python train.py --num_hidden_layers=14 --norm_eps=1e-05 --qk_norm=false --attn_scale=0.177 --init_std_o=0.0265 --optimizer="adamw" --learning_rate=0.00106 --beta1=0.95 --beta2=0.99 --warmup_steps=518 --schedule="wsd" --max_seq_len=256 --dataset="wikipedia_en"
MLP neurons of a small language model. Each row is named by its layer, matrix (down: output weights) and neuron, and shows model dimensions 32-159. Each number is 128 + 32 x the weight over its row's rms, rounded and kept within 0 to 255. Numbers have three digits each.
A block is one neuron, or neurons of one layer that tend to fire together. After each block is what it responds to, as a language model described it from the Wikipedia text at the highest values.

L7.down141:154120174092055117106091145076132152092075172134105139156143079110119152122190099109140172152139102183162122116173159136151098113081107160115062082136101140137142128100133109111085148146111132115198155194146140131140114080136124155169152108118086136138107138106188105094131156111152118118125112152140153122145137139135147116104109143152023101175214088211151105153186147149110132120126
L7.down145:124134174130132172201112142131171116139143175134099116127123094128029158129142095170146130162143193160156164077129161107125119122106124138144140119173130142102086121150098096128129081149110070148149145092148098070072124146178120116139121089072120142101137196118192128066143042180164131174107132150133168166154157088110183095108122145103134113031126073142133154155146142100143135103133
L7.down235:103172078121109100174072112201072113112101191107114080130098183136094149139121115105126147105128142153150128115125125125097119090085167146179133145081139132043156181138182109090154175129136141172106127139146080076163144148143157121120129141092170144136118093107084128118101150137127107133095176180086160123162138169166132035091119117167158111123158077131127127181112162138141092170069
L7.down333:089118101099108132146114120162142158082080089149165109168122104121127163107102125124139141101138127119115149096164123127143139126142199129133166112055111105157081173099085109097145126133130139145129160158116149077151182124110150076093109171168100129101123121156140091086133125096174181089152114156154116086123101137097115142098190090148134191152127111112123128135129161073107152194096
L7.down619:080165106095160086157141144154126168127156140111123138156125106149099143122123047124073113166127133117138197126139171144157163154185096185105092113107090098126123182157118116155155156146115162116123062156143072156040106075181054118152160171092157111137129070097143093129139116133154179089098080160110100173098112159123190167118133131096079161148138178151181177114194150181099088196069
L7.down883:091124110147091195129129141147134173138090086139142143136112094129093131111158146118093161131144137108154085155130123106114048131101108129136138103083106130154055139135123173100118138175182121082087153160127185111130125100138112091117095182129124103092127104168092145131101112064113181118105134146147063131164124137000079111102127091185157096197109123142134141107179092113120153186165
L7.down903:126112129134169143183107130149160140117132141120126142097135178090087123133104067123128188107103124131128190124111135114102158078105121120120116135157128139068122083109094118168168131150185163045136137168149141171107129133089143120135122107155110141187164151131099177120163084172190110131110184152085161160169177079074157073057139123106088113188129144154142111122168075079047084094085
L7.down991:163143057152110155164095095093127149133107161100202107103148216133140144126126131149142151092155116092170181143174146135120131126124129133092149105119150046141155139137133138098089151057099164084117082173112121123112108142137114162156115167158128169105157103088134095068128177100148111054153072099121146106083109107108138170068133130129131156169115119149173142066125117156086120167141
L7.down1083:165169141139095139124116150154115112150137065133154089105121131156147152162144181180118058109130101082201084110110146170124177140148155127120151119167082152123138160139204115097111133130113072137125148164105184067062144174159056207104089119148123063125096085148058094134091109141143188129118120128133144143130126064117167121096144111091097121124119133131127154117139080103177149127105
L7.down1150:152163157130170174143132113094056111121076142145116077113111129197189064148130093080144191166106047143106069168134136116121100120159139111116156123157060222134142168089158147121102124106183132133117127106075158135136175135159108106131165110146152175102140173065123168124124168112099145133110160116109094131094156156070125179173149074134164091111102108167086097151112115121131126116096
L7.down1241:134116124150171142157082114151151145109168100082127145178183073120081141141167138146110112065149139141126133063161126142112088060117135116153144192093089139138146095147130058118104092140176107090153108112053150163128179113148135149195146158228160160081164172106136031098130136141102130197133113180163141102091174179083088186112129132116144074140129137129107148203142155074186193095140
L7.down1322:108103130151136113079120162145194111183110150078124164112115112160126110100141113163212098097167157140060137086134145096143126192091145094155080149086135098154116082100094106134140130172111168084091165078121082071127140067124165081161129122104142167142133132141142094090155145193132151146165146140163148145119186130107150120116150180107148176167112155048132108132118151112119125134150
L7.down1334:126143167130106170189146130181076179180130121123122147146101059107189129106126118107127097080121153147073189084150121096094138150102126100136152118116153056115112093102104082155104157142129101120104109127122072107136166133170151152125130113118117130103064132163148074063154124165125147142152132126128126167131128078174059147104143185116123138105097145174086119134159144145094125122115
L7.down1609:119145119158077148088190126179118113102083173202132118109119101200082128164140066134126117099126109139100177137169133133117100193109111133133154142137085093117180068177118069105125166109153169146122161163137140081130155105210137101115187143093082138138190129082169143073121097143128118122150121132130119067170156145170150130074113144167096075127149103194113110134133127139130161143081
L7.down1830:134068130124092097098126125162143116144130171154127145076146147087121102109185118109078104168120137059089098126169120131092214188112110092161114140079129131156090121121135133113159193139140162132075136132101160119161160198136164085148129195128167171151111145149139108125090139125109120151176101096138107146115150126144103138104115147119137138124187100145152152153072095109135123095149
L7.down1896:143145123170143138163129103126110114163149117134111150100152163167049107206144130118137108127141098170164168130143137176092163139152141105129107137125129078099165118158117177195105096129109116131181130088077106140116140121119142169087113082128197108120142122115058095153091112203097124113057164105123128108143134131165071097089154075086077148121156118190155150136165113208116133175099
Responds to: Role or membership nouns

L9.down1262:113100111121209163124074139154161128107105081131149118139112125105120132136177090078128116129138124137147137169121100086130074088122176136111127131143167165116126163122153152103078124127146110154131121138129129148110102117124075110118156181126116123142044127131103091134204047114121040114103137166125108112086117092142132072107157117186094158102181126183105112129167193138136125204144
Responds to: Category noun after article

L9.down1099:145111148121137111206134104174101091148106055192136119102102196175192160179189149157058096108078118160091176114150153156147129129142116106135154111154192157140128079088122133155116112117160046128121133120102132088177111158138153088136107176148147146109135118140160164138130143122125146121118106141101091157118134096101196134117083141168152128168111166097142105122086145125116150108066
Responds to: Clause-opening prepositions

L5.down33:114184104169073149176127029114095118144084139160129106100097081130081123154113125160109121158112120096102116148125140112129121123110175119170151174207117128147141130066119119223127118129126048142164033095125102119107140131156163081157115100104210122082112134058093158185129139142174197108108176163106109177125148147139108188151131164107111126054079146174108110164160154167173088150115
L5.down582:097109154063145133139158157136103096114138114080085060123124105092091146116164158088128131150073148140118162155090103145121098138162167072137151167091158095171080077146138136163144117207153124112159085147112139190124140113120132097113186084137174083071145111188138135131165122154134159110133101176133138121126098147152026153128111097108076109130112110157145123105130099097189103126061
L5.down858:119116143114106162174181110090150163151125134078180160131156118106141118118199133086069112171092123139162182132109176105134117049100106130104174134156063109129181081103127091140132149194138100148125083128129100160153199135170098143107086125058155145152156125115138084106125061114131131133132095114091113099124142133146079105127170150134101151063084140101122111116151093081149149144133
L5.down1266:089165146140143112176153120117113125107123166088098151175071143103152113107105115117107101126171092150156082155133170099143113074081137138163168167160146120100119095141140116149136125198101102097218092137159183155138140147085155109164144115134173127147085176120101127103144123152111153124101109124174083135122175171126090139089113145160103161120084102126124119157134111150132067134121
Responds to: Word-initial capital after boundary

L9.down1186:118155144098105088120184117145125094095140156069125107080125070141122107133165163127173142176127111143127098129177129130093125133165168194080117134107157121160138092132160164143093141118137100142095148146167122107129102067147103226144163094065141123153104177114110135064145110107139108139166144130166110138095124161130172107081159139085122122161115153163121131157194112179120087121105
Responds to: Start of dates and numbers

L5.down407:117142150215115139112126128071132159118163186220118111119124159093091134166095122141131185134150110083127074121112123143095114121075106155139152088153156099087101121150146119086090156140096104124203121134127105135083158094101171137106195120168120142175084134071196094137135158156097130106135147145165181152141126094102138174136121125146186134073110152128138075115200112161127156148094
L5.down1763:165142088119123113194109102097143143102110145094064137168141171137148132106120080117199237078102099140098117149118099090124130115130143204130117114194166123173147145150154170109119117082160079144176153144164145105125051145084120102123079181185114130152122094103103071130135113176048121158094123129081144150058096155135141100194207163135147116148135118097124149136151084149082151104158
L5.down1852:149148187168140150071175153056193161069091150160135129100154121163145104116131157125162112081143153138113091131114139148145128116151059151183123165169145100137146148131219132089110177178108060133157143114116125134157122103168169124168155133100132110123153163013189152117108151089115159124116095144137164180046209157173117126096155174127142108131143065127135166142126144099121161105130
L5.down1895:172133149129135126076145129098180160112092160116129117109153164160126121123128092137152134060062112121145109139104083105099177149108145154144108072194147151139140077084142159041122146162142066144158124102104145111146127161068222141146149150147093123164099138041179102070133146159125203148099159138152192164093164134178148124078159160121071169081080115126130115114149139123158101026116
Responds to: Partitive "of" after quantifiers

L5.down660:068078172096125168136115132044120164052102173178107155126102123173197175135113100068120176101137105112130157134130122126124096080097138146109136147137117102119177113118104115176137102102105120102123192095133170133144124094210177127160080090180093147137149120111050112156110151166050116208121152143122115110144107136096125171190158162135112125154126129147087093180115144168121119089151
L5.down739:160156062162113141153115083101126136190151180107139168149139115142080114155107101111132135139146107188153131123136155182135154129187100128146127105154142128069148150145144147150123051176134084136177145113078073144122141150107092076125083131095193143170103148097066123106125126160139164110117093097073105135132127104158161166062068073122129102104079175122080178089089117092153177150053
L5.down1235:178083090156090162167139140084113151149151089149138110171134110191107127163134108123138132095116166138036103146148153156173154154105117199156144139130088205162140143099090081198060103150089103135100156131071177163097101123135098108091124167081134179151140142128116146154142150160112064097156116068137133108105163150131152191072124079115112109128154091103087224158134137086125088148148
L5.down1434:109134129127138141082088159092127154087155104077136122109110120119148095245143095137124110072147114134098139174131144132122161157140122159131146131085189123089122127112141128147102131114103129143062087114108110130180119118170102125152164150106070142132130147047144149105131103124111202132095130144165078147169150092094164140084113108135102139132168127109163147165149182122105148134083
Responds to: Linking prepositions after nouns

L7.down41:193125129174071141171076088152097141126102060109121121160134131147137149167090147160160174160126092132104088113124076151174118145125171081095134125157157116065132117099108109157105158091118098156109158155127143095155120083143124132146154175096187110105175134143089135126171084163103119078107110110118115124101113111134102134134101145124137160143148118130152110065173092133073141118100
L7.down740:117153133131190127151129125107121121154161079183187153125121108177229126129209166125088122145109071099118168123106155088131070131096112139146164122139100142145111143156085143132170099130163160110141132122123080117074109113150099111185090185149133127075163109141129181112111149148118150068236159135094155176055078118073109127117100169098101118081149173151096123151109170111141085082082
L7.down813:118199134156170131103114104151128062069169070161112121174080142132186144111140137143140153120119120102159136149152113108100150117130110151135125136111113124114131080081118126103216153096128123045150142132148136188132139209132174114105121092143108121154162148142147109199141135108049152081116140120071105074160105117164136134135180175127190150119172103175144179053069081098122148067181
L7.down825:086132119164125176136168147073077074142175096083171098146134072145170147132096155108146210117112156156074120093085130142100140167142095163102114105154099130156132111135152139172142145108143104130084062161135116086155075104150102174096175160142115110103105130160123112208081158183178096143146120107144135106119098141061159107173080151088147145132129145121121206079141099141139134151122
L7.down958:149089124110125167195122131149067118152136072161155120116091127146106121099180158200123142119136135082113107139143142169143132113064142102089141116106070124108105090161158145152187099142131132134103195157088180146191180149183173101139123142190149156112122170183065142170090190147177147118074127102161117149123155114151179155128142100099142118125114096127106124137137162087159124130121
L7.down1006:152127157111148099089101100077145127105131134155149116145146107112132185095194207171131157137152163139116127091137144133118099094081121074092119127156132146142124118112149084113153069165160102170094125131087115074122117127110138131112129132146146163115141074136127092151122180141091143125080125119130120075141139083105111172127164137100061108081123034121137174178123111121142146084122
L7.down1023:110135124162112084126155143102114093116158176195158125114114101142151067070177097162160101183072139079100129126168110109137159128180153119110111146141125079189140122128139180116149123170108146161071087152106072079081163142123090093153160147138178134103119149103142152085137092110075100124160111114098157191100107094200130142182167171150153122170172116124107087171159130114095145115124
L7.down1364:127188113104085120069122136139162101124150208101145139148105157132117089102133111121139044164175177111139172097139144143120143086152100142125067175117154101158179203122130077052159199194143123094134115077150151166134117139064108119089128124165205144093111159157158163117135125223145082173096069145118075168090179129163143085139099073165100108091107142039147103084102154138097139152156
L7.down1509:149135165112090119130078095120159153144099153133147111139195135181145160166165113099113167104110100148045061131150108147174088130153145163137177099159117135160123177095130127100101084109096138163119101121106114151117120147208154130072067149146125139136069190136155096132109143107096105132058121212103101117145101123159163126097104177095122150112158118127137162150088060140158145129105
L7.down1516:100099151118099143137114139127112141105125121141079124134122159161117175115155180171143146111108088124144151090137155138056088128111143091107108090121152125154118126117086118117135083128133126168141107101137092161143124125142090149107096121146148129130093150116123110153187147126055126131167092118155123126127158110116131085155102106122078109147146164107116189116096120131128140130134
L7.down1528:119138144190075143139112139123140107125127118140152085166103082165132161148189183117157123052107129163064117116121135145099138066164154120105150085179119089113119109142139146098082107069152103139133148095110129142227115118112128160103082143105186108158135157126159086143125131208180084136187185127153144152127152119132148206133103102135092108084161171129137105138147125132206054153105
L7.down1652:135148097161164185173166097137136099115176145107159119173133130179146097160142217163156159132102163155130079082100098142167096062150094092064105186149143085145134176091092088149101120103145133146124128103127168101142065116135119191159119130102141118135138107127154092189145108119133052107104132136129116112129157104117143126151137095133083106153138093161139090089125099132160098093134
L7.down1718:121188201184126173214153096181086138135185143198087120111081132164133109116111107201070122121143120157162127138185152084142121090192104108056132186145151134156182156142086122139172106071166068141144159082154164123125105176129096119163085103114109162175176144103105149113184085115112141138112117090129087114100123146129094117129110146108171130070123138106108141128159167113100149061165
L7.down1809:129159102173109092141151168152148087131145173081188080165130120166113102162098115147157125157134090134177194101120177093141115088145063090129062139092145132151126112124185170140132137143130173081128172161076116100141081085159163124120130132127111115072144132165175092091127120110127130126154119150111115125087173114113140136101131119072136098114061130171109074164172138057144128127166
L7.down1814:127131130095149112092094088094121151142179111118086144103094134125148149135198153147129121176108150091116147115078087199113091134156158156122115163098105139120134146135100148126164112139101130114122112089101128111108091141137208162154117103129071119116146081147104115125125191157142135137150126130101173112167148140152084134063134147092128176158073149148119136106159178148100148140095
L7.down1847:147173171127173098127132138098150155096109159146168115142146061124127122102116135143168182108108138144087153105130183114158139060096082090052143092127163124142166150199141185071116160108125150138172149103105120089094142112102197155129098125114146057120102136096141135082130171114134125126124109154147111143159161165091137154128154185132137148140171149120110146128130140152079111106131
Responds to: Temporal "after" and prepositions

L9.down349:091179068112135151070177157135181168115096136042103160129125068105128205050104116122118133115128081145130170095146175154116140076122167104163089158104097098106101193095106072107197082132109144124098000079144111164111164118100119128155110098107140184132143109095143130117126140134116106107131060156095136133111129134152108120177168153105082120109096151151108128103081146139096154121145
Responds to: Word-initial letter fragments

L7.down2:137118156156175149142144192165157109152147127087139150132121148144099098133086138142113092152117118145158148078138092169131107086123141191101096154134152164149144122103179197186112115107091096100177060137125120125200112175119136106172049136066177119118124184154107093152114108099159169134123096162096142100130147150102060083170110125114103114118082122118064209105137118137138130133147
L7.down168:119128196135103103146154063171117095090129123159107141119061095156060170127080175159110132100069183127114129153122133156122141129104089106134164151134174127123171107086097077135150113105100115065148065102148134184170070057128113123157104124150197161189134111147130107109138154135183126189071153127169079141149123161153143101143079080130163158173104110164099048151151107120173138160146
L7.down373:114131138105111199194150106064140150148140121113123073226191140126159147135122099125092165134114125151096141154092159081131139174115136171116095107180140163183119123158118119176185135147081078133104038184125093172177102130122128083119181121153168145117144187078116154114133115160118150170098162095122151061104128120103098115095114110106109105032111134139131134129088147104122132164093
L7.down600:122177143133140185222168119121088163160183142133135109111104137164059127123083090166124107148111081116138133130165099120087134093130142083089152141143137112140088155115142115150101125077171073173073065153142137086080157168113165088164172138045194145086124178121119163138142126161127173123087156140112098217118160093100110174131092131054114137094051134150090093078104136104151107100147
L7.down694:095110131139127121097134107169087116147088130147091167162119140088149083089120118115147087144085064138191141122135155124103066109112160217142136097129095104145168180128105132132133157174169105114172113170084092172161158087175135140128153163164158078105180131121101072130106152139119121138115112159118174105107108090133117116152147130133050111136182062147091126097117138159122141085130
L7.down744:127112105117130149167136129105133097110068119146097111134162107175104127123182169150126072138128199098124069109089114102157138157108188080109088176162208137092155115093150126172126165160121096162155088144158108183160133128135152121088234149145182150113110124172134097082146058070152157155131137136080070155149104106099107136109143136096162130079047095117136113079153162135151171124081
L7.down761:151136116087106135130165092108047119134099120065111143148145058104069164192097095123069166124167111080102160135129111129103124082075092069097119178173102122140113147125120140150159096106118089140096000175132164169134169156131165105172147109127179139124112134158078088129123089193069116155114134179138159127132169112187130172150111163034054168094118114157125120122124121167090147119141
L7.down874:127153072041121182111075153131088105152158092079173123135144122145157172105140150170152144178109078063135173188140119140164119146117102125109060137159137161151102114164153130123149098122116143121109123122130129099110170084177131146157110158116207040099118094160171151151151157164148145156044131146158136171135131128094079120138155128140151155101092109164129167119107126191136099130108
L7.down939:177153111076124115126172098105108099148038157132158084189151100118135101102168083084133113173106147143120155126144120099099094142080208122162093183156107143126096147137079151101133151115111112132168080146121174110141108114120193063166118124160120158148164136155115071184131146153155088165074118196097145110104180144128142087096178157127092121132142053129138114117090134170148107143152
L7.down946:084147183113110124180177088139076117131177124071096110124151171135104143101107160199172128129117132117099108155168094117083177109141146145035121168144120170141122065129098137137174104145079118140129081142106117057133181203103065109128117122122169135141125148129095151103145175127127212097049096121151102170142104125131131122140149158079130169116068117138082130136181146139143171104127
L7.down1063:146185127108085155196152139068142112140135126052182124124107070123092138147130148182094132150152133160136093145120077154109156140086128103146159151152121136186115134189096100086164128153114085110157059142108187146138081173131086077155150137097170142109056166120099130122167121130162189154122162128137082148101104138109101119154114172142045183119119114096135117144141059118139104086173
L7.down1415:147178037145095163137130059117107141131105121054095092140138113152126146124119147134128147165130116144099121120083131135134095153093155117123132149166144141121139157115080133195129179140140100138148000157157166129160123124109116103133184112149236145116148118135084107161109155158114149144093173146106111124151121147133111133141131151105095151154125040212094121078121126104184088167117
L7.down1545:127154078077078168164045120099063154177092080054097141138159142125181178102106186092100153165118122097123113135109086166127112119081104110160102161176190138154121133146106091195103080089132168150080003141130196186142113141130141133096126129159168106116162122133138096101109122119101160126094104190106127095096139127116106098092151111112070127124152099179175195126117113083131145179130
L7.down1744:183146157135088158197146128160098150123176174175087132149126062112060161109121094143125182132127073126134082115149126090111128077118063096031099163118149141161162147131153171126142120079133113101117109130104141141119167189141161071164108155098127143112091116154102140137133118135123093144127097121173089105108140144156121135124122127049121092069105092140093112170146121107105157103132
L7.down1783:184163121190100126081112107091134138059075108162118106137062117150076083110155110154186130091170110070101126150149142124087104142098121167134138060136117089127163204088067148111117104075110058170146094156112133134160119087132154109081121118138210073092179120154130141130123101079154154102160103155126098160108168121173169185096079109127093154204195095123104168120093095195130150164179
L7.down1839:186128085109102138177080099165133147121114175091119152127117123129124155153079077082114148124167162160097197080149185150090076099063153149083123197105099094136123095167137169086152056107109098217073078169109120155129124158098159177151066101096107142113155112143099144104137153129152170111074118198177062098111134127098121124119177118131101153121109130133116151170143086107093120109165
Responds to: Word-initial capital letters

L5.down207:144167122139101118125148144113127105133076134084090125117132150106090152127171169150166096083135077144118084125120067071089116074107117077112149087144166139123093156128104072078116150138129083127168186104142111144101169162084160147100130148184132116093164143091114125086131146192140153149115108157125088196117095154123090150176061109114185149112144109104141138175129207138125130089120
L5.down1340:124174098124147132168118158128140179129101148105112085149092154109096105133156126114108161142059092048105134143161095137085146082122104082095145157160128122179108166197112110077111148137143098075118166138127118146134134135137190116135092079109182107093118124095134117149123175147124097054126123115091106111104074116202120156094117096160085165093103122059127157111136154070111107153101
L5.down1558:100137089100156171084152069136133192139142141108119094158136166123156082113118129117134123107155061145127118183119171115137099100128157074086113083138121160115129124110114166057104180120149083117133084141142139116161156052106175083140107146139102104105122140099092139123134154223136153082126151125102103202118113175133108135119140105154111104134069118207111118091183163191092089149151
L5.down1718:166115194123133097053114164171138139107175128141087135101141101117113166128183167175146145115166105094096084102069146098106114115182130092099139153073092214067070136137111081150154126126127092115100118073168160078131133138104114174080156158131204128067160087191081089123093136087163154137137138139144151108115104121114060092135075127135084123113151109134080154151117139173137167143110
Responds to: Phrase-completing link words